From a checkpoint of a small transformer trained on Wikipedia: vocabulary 8192, capped logits.
MLP neurons of a small language model. Each row is named by its layer, matrix (up: input weights) and neuron, and shows model dimensions 16-143. Each number is 128 + 32 x the weight over its row's rms, rounded and kept within 0 to 255.
Before each neuron's rows, "fires on" lists the tokens most often at its 100 highest values on Wikipedia text that the model never trained on. A number after a token or word is its count.

fires on: " of" 27, " in" 14, " to" 14, " College" 7
L2.up88 [140 128 138 111  62 161 126 207  77 110  87 139 181 100 179 126 177  50 114  83 131  71 127 152 135 137 137 128 143 179 183 139 159 106 136 125  87 136 152 143 119 138 101  79 118 113 105 103 146 126 162 109 140 107  82 131 113  96  97 136 100 171 122 120 129 121 140 114 134 111 112 138  84  67 142 120 148 123 139 169 123  94 101 202 100 119 133  87 106 109 141 106 194 106 128 129 133 150 145 160 146 138 112 132  65 104  94 118 117  79  93 119 108 117  85 159 162 182 147 126  92 118 129 102 112 166 172 139]

fires on: " the" 17, ":" 14, " (" 12, "-" 9, " An" 5, " B" 5
L2.up287 [124 116 127 124 155 137 170 119  75 119  95 132 127 126 149 128 116  63 121 140 189 100  76 139 165 150  84 144 172 146 122 136 148 107 184 188 126 174 143 149  92 140 137 131 135 127  62 141 129 128 122 187 114 170 108 104 120 126 195 161 133 129 150  84 194 129 128 192  48 135  93 114 168 139 169 144  96 160 111 130 119 119 151 130 152 145 110 116 113 139 126 131  80 128 148 112 173  85 171  44 142 121 107 128 161 113 141 133 116 102  69 100  81 157 105 120 139  96  97  88 159 160 121 146  86 144  93  69]

fires on: "\n" 36, " \"" 12, " '" 7, "si" 6, " may" 6, " “" 5
L4.up82 [124 156 137 109 117 142 152 213 132 156  97 164  85 131  29 128 101 152 157 127 103  79 158 133 144 114  77 173 146 115 111 158 101 112 121 175  58 145 215 163 131 112 110 134  75 161 108 112 180 155 134 144 163 147  47 121  88  92 143 190 108 185  74 122 111 168  73 123 121  75 100 164 104 124  98 154 159 170 115 123 132 121 122  97 182 149 116 126 155 140 110 103 125 146 178 147 158 138 153 111  97  76  95  92 133  93 139 157  97 115  99 156 134 126  65  69 174 166 109 134 135 144 137 167 172 120 158 108]

fires on: " in" 41, " at" 19, " from" 11, ":" 9, " (" 8, " |" 5
L2.up641 [137 130 100 134 108 164 134 152  72 147  93 143 123 192 135 124  98  80  77  64 108  79  72 202 220  95 134 137 148 118  81 174 159 147 131 151 135 115 123 190  91 120 168  95 130 136 118 134 106 103 169 127 148 133  89  79 112 173 150 142  86 144 131  87 116 137 136 162 168 155 111 132 176 117  68 149 165 137 148 126 156  78  86 150 106 145  66  80 163 124  71 112  82 123 100 122 127  67 144 121 119 158 147  90 101  54 125 154 175 115 196  95 126 142 123 134 139 130 119 172  96 133  97 126  80 186 173 118]

fires on: " to" 32, "ti" 18, "ing" 8, "si" 7, "s" 5, " into" 4
L2.up370 [111 143 129 120 112 178 113 146 134 162 122 167 159  76  60 137 118 118 139 122 177 150 171 174  86  87 101 126 123  99  81 138 146 163 127 113 137 118 178  76 128 119 131 102 114 122 111  89 115 102 143  69  34 118 142 160 124 110 152  97 159 149 106  92 154  51 133 143 117 180 138 169 194 138 115  64 165 157 112 135 156 128  89 174 210 124 152  73 136 141 132 107 112 122  94 104 138  73 172 123 111 140 135 142  85 116 154  99 113 154 146 192 216  92 128 130 101 168 144 133 126 197  76 155 133 149 129 194]

fires on: " in" 40, "ti" 5, "isi" 5
L4.up758 [169 116 106 123 113 167 141 187 121 108 109 119 136  91 130 119 144 135 144 111 134  90 144  92 175 104  89 162 143 123 121 149 178 135 113 181 124  60 115 132  84 109 133 125  93 106 103 112 116 105 108 138 111 113  27 124 106 118  93  58 119 200 104 185 134  86 125 146  82 145 156 137 111 107 124  83 152 140 139  95 162  80 130 184  85 154  80 110 160  74 101 135 101 131 116 120 172 105 185  96 128 203 101 106 108  78 134 135 142 123 135 164 148 136 155 109 134 126 104 147  69 162 101 131 111 152 177 149]

fires on: " m" 27, " in" 12, "m" 11, "-" 8, "{" 7, " mi" 6
L2.up270 [115 144 108 103 125 151 142 134  80  34 103 139 107  94  99 133 137 138 104  88  97 108 102  98 140 111 210 171 135 127 116 105 150 177  81 137 150 143  98 149 126 177 152  43  89 127 120 109 151  91 135  96 166 153 103 128 122 157 116  95 150 118  92 102 112 166 124 114  92  71 141 137 124  84 135 143 199 163 142 124 160 101  89 135 114 119 118 174 148 107  26 105 111 110  52 122 121  63  99 140 156 182  91 115 150 141  94 107 134 165 149 180 168 144 119 116 175 121 156 174 113 155 159 149 168 113 193 104]

fires on: "s" 34, "es" 12, "ls" 5, "ies" 4, "ts" 4
L2.up236 [ 97 104 127 108  55 135 131 132  99  84 130  82 125 131  85 145 134 161 164 112 114 124 106 136  95 181 141 147 150 106 128 155  51  81 133 126 122  98  97  86 155 146 156 109  69 131 107 139 116  92 201 113 122 185 132  84  99 111 153 122 155 111 142 119 139 123 137  54 121 111 130 162 126  99 122 102 133 159  85  92 153 185  72 130 142 115 120 133 210 129 150 106  29 177  88 118 122 115 106  97 173 160 135 136 132 102 132 127 163 169 132 150 195  80  89  70  71 158 155 181 127 139  98 147 123 103 149 158]

fires on: "\n" 70, " so" 9, " \"" 5, "," 4
L2.up421 [114 120  68 103  92  61 114  90 115 148 122 107 132  87  91 148 160 146 115 131 184 101  96 149 119 109  58 137 164 116 116 149 148 181 170 171 104 132  88 118 142 146  89 109  31 111 109 174 108 129 181 167 106 162  97 136 153 134 175 185 103 155 123 110 120 163  99 174 123  74 125 163 120 184 147 182 165  96 123 158 153 102 108 110 172 141  58  92 140 109 129 106 148 131 179 123 123  82 127 138 146 126  84 101 150  58 173 172 139 131 149 114 122 128  28 144 175 101 136 101  64 140 116 163 123 129 138 134]

fires on: "\n" 35, " (" 27, " =" 21, " \"" 8
L4.up483 [105 156  80 136  89 136 147 132 165 116 124 126 163 133  15  83 179 175 172 139 118  87 127 131 174 157  74 139 152 152 142  73  78 164 123 184  31  98 136 124  81 124 135 159  50 107 109 167  74 163 133 153 123 116  96 162  96 176 141 167 106  96  69 162 134 129 120 165 124 102 131 126 112 141 111  85 140 106 141 155 140 142 136 130 162  93 100 114  80 128  85  69 128 125 119  98 112 136 163 112 186 123 131 151 168 116  78 131  73  86 177 144  92 119  70 108 117 163 154 116 106 179 113 116 107 154 132 168]